From a checkpoint of a small transformer trained on Wikipedia: normalized queries and keys, a variant of Muon for these matrices.
MLP neurons of a small language model. Each row is named by its layer, matrix (up: input weights) and neuron, and shows model dimensions 16-111. Each number is 500 + 25 x the weight over its row's rms, rounded and kept within 0 to 999. Numbers have three digits each.
A block is one neuron, or neurons of one layer that tend to fire together. After each block is what it responds to, as a language model described it from the Wikipedia text at the highest values.

L8.up471:525485508490450502510537473513464505494519527488463493514488550521469497512469476534499478491474501531454482503497472524525524524497493493542521510529485512448492538515515469457536525490518537496508549537484532512482529520481510533521454528515479478480504527455540442468517545475495532502
L8.up549:512470472501513449541479522496521522525503552494481496505524488522459483491491470517529519509506520495472482519475500492506476443467474469482554460496529460523511500484491479479510477498518501521481504514531518525464497475527495513500480466540479482540478518506475530498511476454478466528
L8.up600:513495522486565485471529538513490495503501533520485546479525504501490484524510500494512507475508529512497487490490438485488455548519452506532467441492525474491467496494506552516515482529528495505506518504516471480505524509548476531470523495511515458534519494486539454513479485507512488462
L8.up762:457511539505500488525472501495494487482523447544459521464498519456447454521450475503486488555530503502498480464505524516464487507481516481502483506534473527486508520508520528496466552508531497471522517490506510505470502488517486493485457507522513514519497510478507488516488511517519490506
Description: Double line breaks ending a paragraph after a sentence's final period, plus first pieces of split words such as f(amilies), f(ields), s(uffer).

L5.up28:489487514538458484513532464527551476498518541471445513509508510452499512527469507486467501525481524481529493530500471549454523483491512548511471479522506508478514512540507529537500521520519499504460502521526502531505464470497490507490522502516505506453506497515476482536491497457498538498
L5.up33:489443501489533476455521472496495500537540487455477517522477518498450502504546506508492495497473530494523513478492562484470484495529509522476513506502463490484512513493481507499525498529521524473544474531503480514519471484520524538525498523559504491491513489527508501501547448495481451517
L5.up90:480497537511537559475509544527492520484473508452442493494475487483526491478562481511519476518480471512550489499478471551488490473529510480490444494492469443524483531493536510508507508485488531504522481474514500437523479491476501489502497539512509532492497483457513487520506481503498530509
L5.up99:488489524505519498506426474480500470478499465520534522487503527488489503530504484512486489494443492498518463469518507501483527482546520468483522527486525496530541514505530472522485505521495535479544499472501487496558505526509503450505477496475524518504485525462554523528543565541487464493
L5.up150:481514508544545518496476520504477490490511528523461498508530480491485517422494468518493515441505543510513510519518514532500490491514475501497483490500476486488519490486508470510525529527493535493528477465454503541516534536460476525459477526520511524530525485488513469507461542498509530535
L5.up257:503491536501531479523506518497470492493519542535507487494509535448530512538508504464476467525521540499532455527499500541433463494494545502518471470494488517477519503523539526513513455489510504488501484502494480439506544532493466528476492489497536457493527496495558510492514504534477556471
L5.up326:442535555468533491506522540487495525505522495465495468514474508534463503500546499494489487516495481479531474522488535504460463509468473471510503483484482480511496490494553508490532528532527467521501487489488453540520497471526520518489492554528507557522521494498495518551494492511489489486
L5.up440:461517499493501521471502489517471453493466479465507470511457509484514519513486462486471493503454539534522496492509463523482494497556469506513481538486516528513458455422484540492501542527526476540521496527503487500507516484525511488505493534476482524514506472487558556463497517482505478469
L5.up460:521475512510501485506479538485465512517496445468473524551505482483480495540508505504471508487464542522480513458488508452514503518551504509528484505489523531497507537499506512498453504491510514554484513544492502485546479470472508478495552512568492472483490497454475502520528514535494479528
L5.up471:534489554504497521480487509517522520528509493488501500508513504503497523478487458504482527501450527489526493511469493490504533485559459516485521492508473539526522504533504527513537504475526483510494475485486555479503478495499463516472512544494487510500491503475526492440502496516515503470
L5.up481:489498475539517544519470518527470524499519495514471515531526491495473487494563481529499493471460574509506482477473476494491503494515488496487503497497513512520512476531513528502539505484495529502521489497509481485486515515475559488518499544477495500523541489480513523499467508521480515521
L5.up514:476514506488517508477508462476504521522430511459469465527500487487527514492476490514509502494489490486514521527467476515525521490505475477462521500483471476491503522499534515544496511495515503516482480523478485475512527497554499467513470521534529545538453535493540510488521516510494499485
L5.up649:539498489469544521506521498504506505523530469455469517488486520533488563514519536522521524492489524477484477494479446501460526463519469532502499477519472521520474512480514545509470513481512466534513492487482516456509502531482504495471454555477501527491510504552476495475533498517519489511
L5.up661:451523544476478510517502502546475542511501531501461546491506505473503487547505494523524447507477543503476494506488471509535511490507471554545452509533497528455498504546498499479510541516556497524437498520490517503489501496488497477480512484535473537440464486520493514455465442466535509524
L5.up698:462472489522485488480490492487510501503492453482535479486528476518462516548523487488474532514481496513520496515488513474468517473527516510479472520531522507496454501495502520486510541510509507495506546511546493471473493511529454451469498524461479523514545477528492530516544499498525531509
L5.up725:515523487505498557488479494521452476490497482512485497511490503473529502472520489499512476482449470479509470518501454528531513448510463497472515492474498504482506529502522453504477526459519540497466480481509518509478486507443502504504522472534516536523462502477526514512503485465467494494
Description: Interior word pieces, above all "ear" in research/Research, also ur, ol, ie (insurance, evolve, believers); often the preposition "of" after nouns (remainder of, one of).

L8.up596:501515436511469502505517479490510487504515501482478535518477503516488499490492526492512513480488512533500498495519453483502523451458479506457463515492495502463523530504477489496525444487555547529483480497507524477451485486494505488494507478469481505517509468504522484507453511539507523502
L8.up667:515542448473501474503473504512510519491523524492521505496499500508516476505496486492513501496460497512494510511477580491517515471476502552480469476480587526523537513482516514511512489509448522519526513472515485537494502516513487500473478483481513517494497485475517480555499541547488479480
L8.up743:483507514525466478480524490498449514454509522517478528495473478495522494482511541483519532523563504528518464479480490469520502477506521490491528525468546465499533492469498498503514503537530505495479479465493489525492527517478497549481479490517486492481498485478477475503501503509474511506
L8.up763:513506461510503481502516494483458520473519541486475485509449480510458496518510543511504513480525539504502464498498537517522449493457465504491506499553532514502540520515530473450515501484508492542503522478516488462532525536505513485515532501496526519532515462441534505527520545539478548535
Description: Highly predictable next pieces inside words or fixed formats: word pieces after prefixes (app-re-ciation, diff-ic-ult), the N in coordinates, to or and in date ranges, non-Latin script bytes.

L5.up68:476509485538527510468493540563492506536492521540483475521497487497483509489521510545481522504476523452529511525494465464522496520517502558488482506514455465472504545480467448494532538495497474483505508478507479520503514460461511511501479492555509517507505476500495541503478519525514437497
L5.up121:468425518540509485516483478479481455482483529477503555524503495514525511496496533478432517462495486547521465528506500520475498487474480452504479518494525474522470505480527500548501493479501468457509479537477452504540500552519514508483526499513459509515469506487521533496499562463511491558
L5.up154:491529526552505491527488535538450480519448514514502484495472492476507502486470530524529519484434501469478481505479515444495475457464521510525546491517507527491421510494497488524558459493485523460525509502495534523502497491499538550473511490522509491499460520484515540489523485504499513525
L5.up177:487517489530531538463511520574473487500472499498469510533520490496490462476525523480501483497520534471497535520494516496540472504529491513504500476511492515454518470470494545529506489546533501458502517487505453463493510521491530493473500508517536510498535492502528513531493485498492496513
L5.up201:536524498494514456526518508535463544525490503513460521492473504534493508525512473446488500526457488515494467494460503547465497506505535518498490517522525502487493519453500532487553480533540489485543517475491509491467542521557457490506514448477500499488521475510525509499513518508515504518
L5.up236:489521525513503500503523508477451494517497501478474525541461504487499529489529494486533500498462524477445491476479469513466482511456509494464516562473500473505471517494503480500501501455510507463472485499508511518495500527496487524532520485496486501447491518508553495521505511497493436518
L5.up244:502511516502515445494530505517502512510499467496514498495511521532507512510514492495547560483537504546502483501511487490483472536543488528521470521514543520505499477491473497526546503518538501508489538539510492501455451485498548489504471522513516492496456476486519469497534503535466515532
L5.up367:473496530504543486486505528498504474504523503502479503467495487498474512499473534510528503541464470493524534516490463498549522478497509570494504499516507470485495480511520524501504523500524488461472483493518517517496443536500489458491512510508495536484475517488475476521543514514530514509
L5.up462:523495486494490463481550506462463471492554495517493510447481451480552509468517560524478495523489505524492489538500438524498495488460492473522498538499524489485471459486516478512523525495493454480466454526473481488488487477533501466492482483523525487532511498478468508486503511491512480517
L5.up488:483478486531514514478526485512479448555533498486498519478496519507470525495475464503512530520480523481500491517511488496510526540439536523484478482448528529467470456470511496473504507525511518493539459492497458493532545532471532487528479511503452504490485492503480526494517524535468522477
L5.up509:482477511507486494474511539529505504504491518500495481529477536503518466457478503485512501489502502515471514490497517484517518474496474480494536444522471539469456509474491505508520496517484503489496485484543528515480483477489563537495481465468544510524476499471486509540520473504454504587
L5.up525:473499490530522465490552480511466491549466522495514508452536526500507522491517529509528531475505497523520499498529479535479471536459529542481493469540554484514500478516513525552496485519503473485478508490505457477524540540498530490518479500492518475478546502482501491535518523527483488489
L5.up582:490523489511508519537488474491489523510465464479503483468509515532528504505490482459514494523468507430456535498511499466482461507470469503507472468468502511519496457537487478486513491554478497476490520553478517464539496482544533498515512495531491480517482490497536507486490507459486477514
L5.up641:518469486510504489490487466540458487509433504527488512501484509522511516490498519498536527513471503511501507492517485491515463498490518559497446510520528498489551537486488533486495503538521497477527449504484512466505493474464474462503476497507586507511485529516503557519529471497458481543
L5.up679:494483499501514504460527553517516555504474508482489503480460515476474480460494495510503507459475484500458490535492502474510527457500443482488559471521507547464452520467521502502529481507500503483500478465530522535505509498496574548490523469452526510506468495483452506516506504541467489553
L5.up762:478505516490499470532475487487531528501470527523463493529449507562479517496475438475519496482462492496450525541499530498498464490512510487528533497485524494494502486520502490492507424496523482471533471517501476511459539508498460456504459501520501502510420505492491536548487486490507515489
Description: Periods closing a sentence in narrative prose, before a new sentence or paragraph, as in "…flocks." or "…in 2012."; occasionally the pronoun "it" or a comma.

L3.up652:477505475511504492519539528537481491507470499453450481485511484529508521512478518493521519444485544493482517534485516464560494511514506495469515516499495482464492528480502535546493501436523475518542457488474500488502444505510499511510498509512475493513511502521482561483492515513501518522
Description: Second word-piece of numbers, ordinals and determiners split after a first letter, such as n|ine, O|ther, Th|ree, f|ive, Th|is, often sentence-initial.

L3.up509:463473484431457520468513501519454517502517498479455536487527489462573472490503501542502523521479503518529478499481496492482536469556496508508524484547558468518518486517502531505511480505541504497488483544514520529494490504521493496509550488510481530489502486540502493501476512537544507505
Description: Predictable continuation pieces inside words or numbers: the first digit of a year (1926, 2011), mid-word pieces like ut in institutions and re in increased, a after in.

L3.up690:530483531512478542511464499531466519453468493526507520500505480495524507468479487520457503493511509473507476515514479493489499451516465507502567478509517519496492523464494446474504499520543485463517534482482549499501489455485511498505546485491498525534446482501494493463492521521491501485
Description: Periods ending a sentence, often right after a plural noun or proper-name phrase (Sciences., traffickers., games.), sometimes word-final suffixes like -ing.

L8.up144:504499478482457512502480540502486515487517503560484478493497550448462524484510473477472545475461539478524463488480497490459479468536502536467529487503487540536487513519511533470493493496458483497527484546485496488521455477467505513471483483534487505487503499521443536508434508533456494482
L8.up161:475540510495492501472516518491517498510508547497511538485516476512551508475531486516509462445503493528482489504500508516455503500543487486491491458483503480459500535501504522535453516507489502504489491533551463489526471505468520505550430495464487461464476497507536505523488495536519511511
L8.up280:467493499437484511478433488486497514491502510476449523525492486498548519477495496476481482500510498512505534525528432475499518453508490474532543484513486484499455480485572535465479530524500508450487506510523504465533490501501490483489491544491527508508511534549474497524512493530474473499
L8.up693:521535516534483498526533525435518517488538507562527545503473496477513512532506510492516496500480505539534486534501484494472510533545482508549487479505486516487480525499511469506499535548476501500539513506537501469509454485472511514514496493476491490494480512505505510492488534507475527510
Description: Fires on a middle word piece inside a split word, after its first letters and before the ending, e.g. "ear" in research, "at" in match, "oc" in Democratic.

L5.up50:505492471511466493521523518533534444532497461453493506487509488525488485496465516455469526515455512489542551491549508520496474505478499464503520492470555517489516513521482483482519511480478467467503500555523527508445499495535493507471480523508517487481436517519499533509525534486484458483
L5.up84:512530526502508464496524513450493522494473530531534497484501470491493511546465522473526526493466478470480446467513477510498540515480473533523516482459510498521465477500524538521520494536531536538468492549506501470500504487510531487493504417473454510506501529510494518530512482479508499479
L5.up123:530479483508525511516459490521456496475486461499501500528487495491550493510487478508477548468515489495536527516489471535484495471504473518524469495529475510487537483503502525491521506481487499519508501492488479524504523496489509509511507493543470506536481483514486496482518512487445473517
L5.up214:498521507522481450457504517544571484516513489523468500508532471480491524505479497495472511485430501466514522458543496524527518530511466529518528480532552480503467517507493475522503506520479525501524504549504494529551528511525502530513475481517506474493496497526473522484487563536517467463
L5.up225:497502515520499482489521514510475499470471509521502520522474499509496498550487532461494534545513495490449559535498517478482561496507523506537548479463487499508499478534495513470481523526450477514502501489536503514496496484477491493464493477538468503479492463535487563500501525498493475503
L5.up281:446513526503514513518471552516476482515500579478487489498548517509541471524497500500489491492518507534550488462496518485503467515511503527527517523502507488510447449497473504510555462527524450514549496534511520483524496492516491524506515523510417499485506518451518504514502502480502499526
L5.up314:493518492521484493520502498513481484482518445457501464501448457489522496525511548510506504484522506522493529503472477546512493514533492508477512494538524565517461462482478505487496504518470467535528496522462493496518494537492506461553535488514478491519491490519472526444554474521477481507
L5.up359:509523493513507495490479512539483506531509469532535496532543500514483504456450474504535547495461528458513444473501486534508487530493535502467519541514512499471533497482498540509455499476477472505488505494490525464533522479504490436505520499494449505490513457517499513457505489481450517475
L5.up411:489526468483529488459524537505471528479508534491510511465542516507508449517492459513508575483507500504531493498511455482526516501529472525497520494482546491513445517500480500539495508496515490541503480497492496473512512463494493485506480534481504467532511515510486529474461496501437527481
L5.up442:496451522511491482480473567478517480507475549522548507537474457511509512544479490535507548471466484492521525471522463470496472483480451481542524502464527517462488485470470477468509515521510515486496460501465474486493508515498516509513519493498478489463501474529482515511488515532502497526
L5.up507:462470476485511450492528543508497514490518536495516451517467479516468549513531522508525516524499479565537503522507484478475500490539424529502507525514512461489475509485539498469531483459500447509510492499457510483533497512507516497472511492505498499447483523492475461456536482499456484511
L5.up541:500476484495465499508473519531498444458478493512488483565524483524467477495505535509451537455524465495532494480519465498514550503527499504535489489494532522500523524511478494464470447506460535487494469500516506512519494472508469511493516477517485497526474453501483476499499475490474472478
L5.up548:498478519490455483513491532498476476520509498449531464544498489488492498491508481452524519450475490474492513481481461489489492470485536508526451474499514541473511490499529535450455514468502467504506485462531547489510467478508524514516520463510476490513526468465480509471498494520488487509
L5.up554:533504490490497493467535507493529507498511490482491481522497480467465516494518509518437479476488487473482507459502494484464511466489459530482495438533549485471489489550492491521514513516489548511461487486481527518473479514546504514489486521497468505487489514510441531464507485532509527496
L5.up611:518524491496464537478506513514520429498495493535504478545510488489477514492494502471461504457459537455495535485488477475499479475459479508513474494550504530510455479516491513489521463524490540513490479508482529530491539498518480483490563513527496453540537509543469484513509497499528495498
L5.up646:527506489506455500459457538518455488503478473522522509478497469471485501499486490530480536493482525494504490500487484541485452503500469522550484464543515510502480480532520515529471479528469512488514502459528523515522529500529500495478551496477505514533480480502428484530538496513539526509
Description: Fires on the token that completes an adjective, ordinal or participle modifier right before its noun, e.g. important, enlarged, first, seventh, smallest, following.

L3.up132:494463484486467500457490492517505507508506478489502533553487495460483499516510488489483475484500521475483475512490487464515508517495543514508543521517491505496461526502533503566499493523517537532488534500495494513518466552502468485494507492461501487531512521506509485458470431470505495480
Description: Closing == or === marks ending Wikipedia section headings, especially "career" headings (Political career==, History==), plus scattered mid-word fragments.

L5.up66:488507483507532490545520536492481477494481498493493490482456530493511455487506475496510497457535463482496483485473551440480541497546541537490512510514470481476460514510449504512523509537472509474523491557518548500470486509534506525489474550476505487518475516517510449491503482545514495549
L5.up78:503517461446529513532498471487492520462442506541519508533569533499499458536473479555521505503492494499479476483523507484501500513510490521446487469495506516456550467472444491487473511506524495470480490512481509513519521510469511493512510519500501516544522490510507486538516514523494504544
L5.up93:454534506466474487479489465501499511540487471497480520536532500501468479503483481513515489506573493486485497495525464491490462496544498507499521494466461492490504464471465482514485509506526497512470510497490482497498529492507524531532545495493494513528521493512486539503471489488482546496
L5.up230:504521463491474468496517523540491511482482469493537493506500473492461520487518491521535488443487497471477471470505484514468483505469506543459476514504510510461554473502490516438531483543515479486534471501493477490545469542522499511476489524474527495534458455493516487503536511510490527551
L5.up246:499514478484503548496515498489512476516514510511566530541528508502452472531483458519460492517539494487495501490504462468481491481486514502525519491476466488488521486496509471495528491503493506563504498503484474495514507541526450515481471497526486529489475474531510489467478531537518511491
L5.up254:510506535508510513501520490493488533499518496529501510526537522496481476474517528512478477500485474503565550507530523558467514533537500497495477491542490524458507541526520530482486455503518515488503523486533500511506536515489512455441450523525451503494496508535463512497532496528513537507
L5.up264:493475510520480531548564444540508497534489468483515469474532495520491487453475554515504497463477501486518478490485462555508486515516454514486490463520488501536516512517464478548494505466501499512501426505523472487485513488548529495527504479491488532478477467467510510509499471489528511476
L5.up331:458560501462447469524470495485531524472499492475514514484513476483534476471474478490522484495500509556486495529500468515502513538461522485519468493502473491503496491503526507497501494508520459507469517522513483526486501562497548476493502497473505508436506495485468477499468472528529507512
L5.up341:509482509493511490508509481514536528478516444518493482480517512532498473559521496515483540507470466471499504508493500496530504505488486558506476477496515540467526484506507513449510498494509532467490487548563518486516448511456459478501477547430491500523509485519491482534531513518520526485
L5.up394:504507512480502487478511490510471486501519490499464497493495486498467507518485499539493472465519520505518514451494461493487507499513423531503522494483532492459544503476548470465535532472544515455512469474480539486485550479510506512498500521507505541502487473517463456536500573526455485477
L5.up491:454527507520520514502500505507543500493515568505512513520572475532499522483474438520488536486530524489523508508532500526487509496479494511453495478519474493488496475472509509518506477519523502486483546526533526470537489537459517464482518519475490502456534452488497492513539492466514497522
L5.up527:506488477482510519503487510547477524513513523473481492474519499471535532467416486544497469465481518502458522533527491451470527521460540496486465474471515475487555545492491495493539493469504506505504467514512525503504464523504530535511514524531452506470476527492479463511540518536491464523
L5.up602:510531489481542520497503522475505446458520484481527500468494477452488531510481488507486549499538476490481450489530468484510479532494545534513483459486488484517538516502505502511521532543480461518502498502512485487498512476447527499499563470479538522461552474536518476515527493490461496497
L5.up603:515474487544449507484499507514507508513502500525460507505533486500508530481420465493485515478512533467479485505511529464500461497513476518510497514492477474485504516515497534476465492524516491508519439488465468487526492478543531485518550527531475516513491528511495525480519534501510495536
L5.up675:489474510504560478547537475498465522498486517522499505455521500505488529506497465522505496524475503509488539481491470533489535497499481454493523488469517506469473500537478496513519492510475506484499512500476482497486480445479497473515500456534475466485521503547532543483518498474480505480
L5.up699:515496475450478493504474494501469447500502452476486542488508509525493480442538488506466539437494462509480475477509535525494465519495479458501486457488477519512471484499489487537512486462510498490521512509488467492495522472490532507527498479484529535508531544522473507495508487565459519548
Description: Prepositions and date parts that begin or fill a when/where phrase in biographical facts, such as born on, born in, on November, and final year digits.

L8.up188:515453518513507439472509496537509485499491512494520490517521493483495483549501503490514495430523511528543485490528478498454470535438499442541456487488493528481481514487469544508488536524505543457510490507498514492508490488484474497486480516498505471509521493519464536518490529499473492516
L8.up268:491553543532507497518491479507483477488486490488489476543489502498460485496511511501481531476482511526468537483504540512468501493497536510480449517494528498548492520471514424540516487516533503520523469491512463473530484500556479504493549484574524484494474465512468504491520493528517523504
L8.up283:501486506539517484503484499494458459534463507518510487512503473494495527481517513506524514470458549504512506472508543533527513471489494522501520468488550499519486490488464530488486480489500516500519525518478485513475538464466497472460566525551485477556524491520519487496534482495530549531
L8.up288:491480520510543465512470509521530465496493507564501457492480521497467490515492494448500515500495518503548513501523498550511534485441524501520509484501462547484523512516512502535508505555492530474477502540481512509527524494491474468437503521520493488496523460525530485506495526530522493533
Description: Final piece of a common adjective or determiner split into subword tokens, such as s|uch, s|ame, sm|all, Strateg|ic, Var|ious; sometimes also "the" after a preposition.

L3.up591:470515526514524497492500510514510526525491496480488510485498497463499498501490496504512435541502525569493472493475519520444484438526464527513479497513501488491535546500532505491508539476530487510506499470450440471509477491475495478460454532482515503507491509513538555510519486509539505498
Description: Mostly the word "of" right after a noun it links to a complement, as in years of service, species of Acacia, night of; also occasional possessive apostrophes and mid-word pieces.